Weights of a small transformer language model.
Training: a variant of Muon for these matrices, 336M tokens.
MLP neurons of a small language model. Each row is named by its layer, matrix (up: input weights; down: output weights) and neuron, and shows model dimensions 48-143. Each number is 128 + 24 x the weight over its row's rms, rounded and kept within 0 to 255. Numbers have three digits each.
After each neuron's rows, "fires on" lists the tokens most often at its 100 highest values on Wikipedia text that the model never trained on. A number after a token or word is its count.

L5.up366:127082145141167149145088128104105114065105160122102125122160145158125151130092169170117103094094137141136111119104139105149137169106127141109124124124081113182092110116120119156184146099139110102153110103134144080125087156109117133083128136138105135145150165134162118133097077123121132133
L5.down366:153156121136125126102122139162112173141143102120129089104156147095143142162153159128138138121122125113142137124134119125097161111147164173145170109144098163110101096127086121142107107120142141097120136109123113115115094140105091124129157093155141136152164074117106135117149172120142149162
fires on: " " 46, "." 17, "144" 8, "," 5, " G" 4

L5.up338:097123170110121105150159114140113151125119119150111107138105070142144106127126139127157174100149144152125170122133114142121160082146111130130121093153125152125114140124125119165162128116150138129097150090095131107123102148083074143158066099129108163159144129127159135138146144137117132152
L5.down338:144061111111167133142120133117135095073102109154124072141098192087155146120123121106098133132120139131110137116103117130153136165171113104124122133144086134110140106067111132129108107106104095126145149117089095118112141111126161153124123096127148161106142098121080135122176124132144144108
fires on: " B" 25, " P" 15, " M" 15, " T" 10, " S" 9

L5.up481:116086170135155116149134150109143143136161110198149122132129124122092114157115123128167133112142136153137136111126129113147149137106127159103122163096142121109133096118134120101152103146102127131114083127108104149134106106096111191096138176147146136172163145098124141076108135149147130148
L5.down481:104129192129147171105077129144076091162119139126090132148136129177129121079158109120125142144123138108116093092153118112142070134142121124108145105118138110144097105143184146126114100140125104155118111142102115130118092095137119126159129146153130157159135131149128110139157157134168106118
fires on: "/" 40, "-" 6, "–" 4

L5.up377:132113145213125128123106147137106155146151132125125121118121121135099181150130127153142143141132101135160117114153152107124134146121132181118111119169124125104162101143135130097119128115101085118137140182154118134134171106083126146156112104156157081149141148156130149131093145107114099089
L5.down377:133119115153123142101130108168122132123122133099103148068118063155107134065078156165141186162116141114124168118178159133160165121102162092114127115140133087106150175159124144115088152144143111104094183123160099125115105138129137133064153164148103143125137118162089150090170134143094121157
fires on: "." 50, "0" 26, "8" 10, "9" 5

L5.up309:112127127151109128124142149106166166151121106162067122138141099124115086099135128109170126104156171153141083127144179137130115077134138144104121115099144114131126178102132130126181103141192140129132110153146150094156161138091131141155105147138134155096121132087139139167116152136144103123
L5.down309:110093136127142122128136116111082123110117144134081142125131136135133130114144122088171134142108121156144174125166089099147166132088095118089146131111131084104129134155124109116152169115129084094115096106149149136110119153098135123126091137105120126166109135097088161112129111129122116125
fires on: " " 48, " is" 6, " was" 4

L5.up1051:137191152116168145122149126127140123142061142122150111118144171120128098162122113101146168155146102148154110148165151165125134119099096155111145096112146143169151142117106105173117105115155118138145151102187159132153146119161174100116112116128095118143157134143116132129109114178126126141
L5.down1051:129130164135157080113130119120150112125088113112152093109134138143144136153097114133131138118106124112112117115137161103134099096131121141092139161155219132132122117117133138111102131136110140149121143106132126110111119082160140119129183143103100142139128104092103113104128151124080133081
fires on: " of" 36, "-" 24, " -" 10, "==" 9, "===" 5

L5.up769:120100092143106132105137103170139093099162121095114151125081127182127126143124134140108133142139097174151102108111167124131161127169157123155187163174147169119109132157108127124139174096110120157088155094131143084167143143125135127110097113149132130130137126102136129109133106123109122109
L5.down769:097130106138181187104100106183142086136160132144129121126083151149147130113181127099147128111143101176138084152159110183160116130090150148122125097175126134124152111130112148175106119135130105178109132126127099093091088120130135114132082165102154150124145083105138130112113145101133140101
fires on: " Al" 21, " al" 11, "al" 8, "el" 6, "Al" 5, "ar" 5

L5.up306:105134148111168108114144124160071198158131085096145132143167124156107131165140100134134136115113139134163117110152141146113080164156095140110114097101140115128134148124124139174155140119120136080091148080184131111095126107121124124139146112108077134121160120155150094090146129104120138163
L5.down306:134163130130102157084127137151135165147119085166148149102118115163145152150126150085145134138120119113163106132102101143108103139110131133163120122104153131137102179130141125128130118140088139129071136112137092107066128134136139135115126136125108132102174102137166139108102083122116128142
fires on: " O" 17, " U" 10, "-" 9, " I" 6, " Man" 5, " \"" 5

L5.up1061:082158125123146112165134138101128123111112152163131107144160129117154111146156088085126191153082108103177114133123147115151161132100069107130144100110135097158105166171122129120124113102129141120134115140111126109132122108125108113171159156143154153133173128132113155167101136099143136104
L5.down1061:127134144170140146116149141103114139115129125125088110107140139110113106122132148093118159135126135116123118155106118136088090163167182134149186141136139153121124085120069118170133136122086139062132181098112127126160123140152089135146159072122083118157140111134129121118097106104125107129
fires on: " |" 63, "|" 15, "-" 9, " -" 4

L5.up329:141096142113126150108120154127126120111139151109137133123162136161120088084121172147151131102119132148128136162123129187115108125118099097097119112132140134120135111133110094100166158111097128098099109105092097106136128143097123136122167128131159117118164134102102105103122134123110144167
L5.down329:127114150102098134141134120092114126125138090145111136136127134140123165125165143169137131138097115128138099098129111112137125114121140157114094083094122130106163122156144141128118128117150122075145141120092148141136135162122157138136242115148155130171101133127100094055113115139170133127
fires on: "," 29, "-" 26, " of" 12, " and" 11, " as" 5, " called" 4

L5.up498:145117174108106105131096084138144128143079137097135143137119117171151113125129165128143143111102115150117064139135113167107158140174098146128144122141096108125121136111109123101161158136140116137143098153088105151115164162121115122132160110098123124116139127115129140103093123164138122143
L5.down498:153142139093121148117160165148146144111146138098126152094142145148126175152118088104167074103110128076133155105133113152147080114128151119118080104125093159132122128121129136122150103131122070130175173160143166107116153142112114096121139096125127107115157099104086152145124109090156115124
fires on: " sp" 31, " not" 17, " Sp" 5, " was" 4

L5.up475:119111169144150134138098098144095118096142120151152122089131146080155134121115121157145098106075110106128129168121100138130116119114169151158158081118107160132110136169174117122107131129119097076107156102107130144175139168108082126156114090174104163114097138172122121108143132139129117113
L5.down475:103107101127106134106136121130113145146127142104116165151137117117151151169141143122103127174159150136099094148107097133142101087152102117140110134124157147121133100160131144091123160153124133164139149135116120105107107092129131130135242152171114134134154131111126078140105129098184160141
fires on: "." 39, ":" 24, "===" 16, " of" 7, " –" 4

L5.up812:141135130122155123124125135124167155150127093127145122140137096174097118160110140114147151166135152137130125158107131128126148109078139096129110153149131123117185115110095105170091104158131128102135110130089094081104118149146099127155155139116181128193107174074110103172116158117138129102
L5.down812:176103141139149139092140136113115078165151142150171086158140094077111144111167140172148131153132111127145100098130144159152094094104123093143118136147141130113068164104120173085114118120110146135131137116119087190096165153127136091189107166108097108108124146168178118156072159136089137089
fires on: " U" 39, " to" 16, ":" 12, " the" 10

L5.up598:160111153100135094119159146139119168118130137124097143145136140141135142112153090118116088117091123156133107106110148121084125115095146098166138117144156125138163140115151131140132104127140141109094166159132167083126149134129140135113165113118134149152128148120131128102139143110123088131
L5.down598:142147170151157163141121141151105158142129139170113139103136128139098101171098119135111127148142131104113121127071130140148098138174153085119164129090117138123105108134136140151079141155127142036102155126142128114119163153106116138145120112133085154139106103131129105115125085144102135094
fires on: "'," 24, ":" 21, "," 20, " |" 9, " with" 5, " off" 5

L5.up1453:113092146164118132093127100127099118136091110120169141101144116147086134131152120126116074154144082128143106127143118098134110112113115149098121160122160138141163119165141076121065107172136146095121110143107149088086087148167123162169098121127098140142133092126155144142157148134115074118
L5.down1453:128109112146136117125153144148116113136121111118139139154137119120154143136140115158156141109115120140144111131149158149120097181164091128156180085104185081135174151065102116120135174100153110124121137119151146133161141117126135135120058131067138106101119132126115141184149122128162134075
fires on: " I" 22, " to" 21, "I" 8, " U" 7, " not" 6, "." 6

L5.up1524:113126111115177126142150115125130076144065102118118135119135125135149103119190135112137131102120111134142122139141134140107141140151120131091116093141163135153159190113145116144109161119124122115133128148146132135125125150111165103175121126117137100109184142097105149106107093155158152106
L5.down1524:101118128121162101098090122102127130173099127145150143105127105125103108173105071102130108079114114134089160112095142160127162127133083104132145093061131135118150110166135127103073152079097155084161154072146156129100135140129119169124094138110121123153112142109085151106116140111097113114
fires on: " Mar" 24, " " 16, " Har" 10, " Far" 8, " Par" 5, " so" 4

L5.up977:118114128103152130133143089069163110131167110152116091149142139088147077184098135147145082060128112165123167120082128110135144129142133106150146082124125119128122123139094152145129146127188130100130123067127140142097104136129124103180152096098096127109139136104170101136147120099091104132
L5.down977:102177109123161173086118081145130087087115140138136126145164131143120096118086118161109168128145089138169116098127139145128187153152131131161116182142135144149171127126077105133153122112158114141131147132159124171109142167112103125095157117173097119135103112155098132108091154132079128118
fires on: " T" 20, " H" 8, " C" 7, " B" 7, "le" 6, " G" 5

L5.up639:142149121135115124129120127150140142152125110157150088130122168132133134128135173096131122152102099123140115110179089155091133139137113151130147137158125128144183165123138109122115117127111116120164135125139166115175090105154093100169173177106094124118124072179116140097101105158065149135
L5.down639:094139095106128152157145147157145187124101119151114116162144109129105133112114102138121087129139100132095071093136163140113139076124122118117126118106192109096091157152119090130132142108145153119111139147084116106105099133126081136131234119160147097094123123142108140149126152143169108173
fires on: "." 61, ")" 9, "\"" 8, " " 6, "-" 5

L5.up1311:112101133135100141111140082117128119100152109153141099106105121113125138134139113141179111127111125107151133115151125162168121143129092146134152099137148122154107136188108120142130156129104184147149182116155120122100115153075118138167160100114137160128133100131154098150127176085115119144
L5.down1311:142164157138131143123124161137100101152130117125137140126113132126115133162146160155119143102165132099088089128122125163115163115141143098122117125144115103114122134114139145084132115152135135092113116116128097101085136122149116121114229160081107082127136104150111100140152130161107092123
fires on: " |" 38, "," 31, " and" 12, "-" 7

L5.up569:090083151152141100113129127114120124100177105103080131143096154122127123115117115116102142067113141117161112099121115058162112117121104078144112156124138130132116152115147111138168089115141131084104121113112115127133120150132118143159089114140096173141130137143144114105083129150125099084
L5.down569:126115141151179079148173115139108132130124087143076144115117169147147108156115162162183150171106112143140101082109146140116100087103099157128147107105139134092124153186147106124104161180121134094114119110186153099152106131118135147149131144138127128084135142126112110128110116154073133161
fires on: " E" 26, " J" 20, " Y" 6, " S" 6, " j" 4

L5.up1467:138112119172170169095126157108165152142150094090121131095123104190122099073138166099079063107070097155111119118138149158107141076121115099127187119101097097171171109162111122123129158131126131112140157086106096145126135122130150137125187141136106081141105138123121091123149168122131135189
L5.down1467:129128078124124128113136144156158154157108118155119138106103131154126138148087108168126111128143161105106076133125117133076141108129110109148135121132153122109140150112175120165133142124087134116122162124117177083092123137167146145110155151150110128141103130169131089110094127121145123091
fires on: "," 22, ":" 13, " of" 11, " |" 8, "et" 6

L5.up403:149168096126159136103146154103178114144130156132142098123145160124104114082144126158126122134150076193179110118105100140117116217121148165127127133125115157173110117127154117138127085143138139106117136113109176138134099153149135166152133155126131127170078133148097132091138091074120191118
L5.down403:131111111099113111132140124174157072124125093112185116167115126141136116139124160103115113141138105110128136121145124096111156108117121129120097159110173130143141101159143123106091168151122117198166115143146148172127121103152158161098126109138150139184187159120154109139108133098097101149
fires on: " he" 19, " w" 13, " they" 12, " would" 10, " not" 10, " we" 5

L5.up999:090096124099149140132110135101159152088138107129110126163119137122136099169192112077129142111141149111176103086115120151140120169150111126120084088097125089150123117107083117114129177161153162155157119124129087136153148083117113137109126165126137101093114150109166111103116159190114094124
L5.down999:123186123127151079138116132145163142147134157153102121131100158142134124139133139159111106113123145100135114126147108070153105165144142086123122120089120099124071135113122126121078135135141111099074073136101104122115120152102137170165154126135129117127098163133172160138094150167128136147
fires on: " was" 15, " a" 10, " Award" 7, " received" 6, " elected" 6, " Year" 6

L5.up1329:153124115125136105093144114122130136099078119103130153114155126149108122106117121158115147122127143123164126127114147126140159142102156141141139118088173139193081130139153149114145095120150114115134075129127126101127110100121120137142058146146127178123106139111158125098130095143140089050
L5.down1329:107114136078142148116146114186092116183107167106111130121107109157123134145106137153139097099127083134088107111140128098146154142113141096098143132127088144110096122138113088165158145123083134131122155114128127164118136098102121118129111141144077120132137138154164129179126133160111107125
fires on: " Y" 33, " J" 12, "J" 8, "Y" 6, "G" 5

L5.up1485:103116106107102115133121108109125136092099126111141173192127087162090158103102134093135107136121088145115138144138152103107117146155137118092121144097153097094167142132075145099114131128155092097134105133104124118116134126159114056113122166139163127092131148160132103118105145096146106101
L5.down1485:194169146122120152144108116161111112117127118110167116103103079132128140113116111126096131146105125101115125170101166164138136142128157128107116118130160140151169109105137087102127119141140116113096154173116119119072094107122183136152090130153137135134119156143104127138120169130126159124
fires on: "," 19, " and" 12, "1" 11, ":" 8

L5.up948:148114154075128109145149127156129130106093121145107141182100157156078113123133134106116097111147157139120099142177150098101177150158119137139182118128109114117137136165137095142163088131172117157112126107124150096153138130104076121154121123127136096112134121173141079084146114127162139132
L5.down948:136163153144162093196148097123103147110144135093160127143177128141113124128114127142130139172142116107150178129127100104124143150127126183164117126151131124111166118138094091116131109129104153095119096161149183135116125117128131130149118103156096128102106127150145143138123128154088152128
fires on: " and" 49, "," 31, " or" 4

L5.up239:112103144139129128141133158110134122125120138127130110150140124142152155120109117142116092171134130118165143146137118129097137151124075196143159116122141169158147142106195165118132113107108090114116151144127109083131120136167114140099122143161119061156119149168100091108097144143151143159
L5.down239:128144113163115131090140112105130154136143144116132147147148103112138137138151118134115105140114109165126059134182144100144139164152137107144130144097163194110165128190108138097154119149161140105184130110143123143105123155148142128111154107151135137140154141133127091141122123118122105121
fires on: "." 95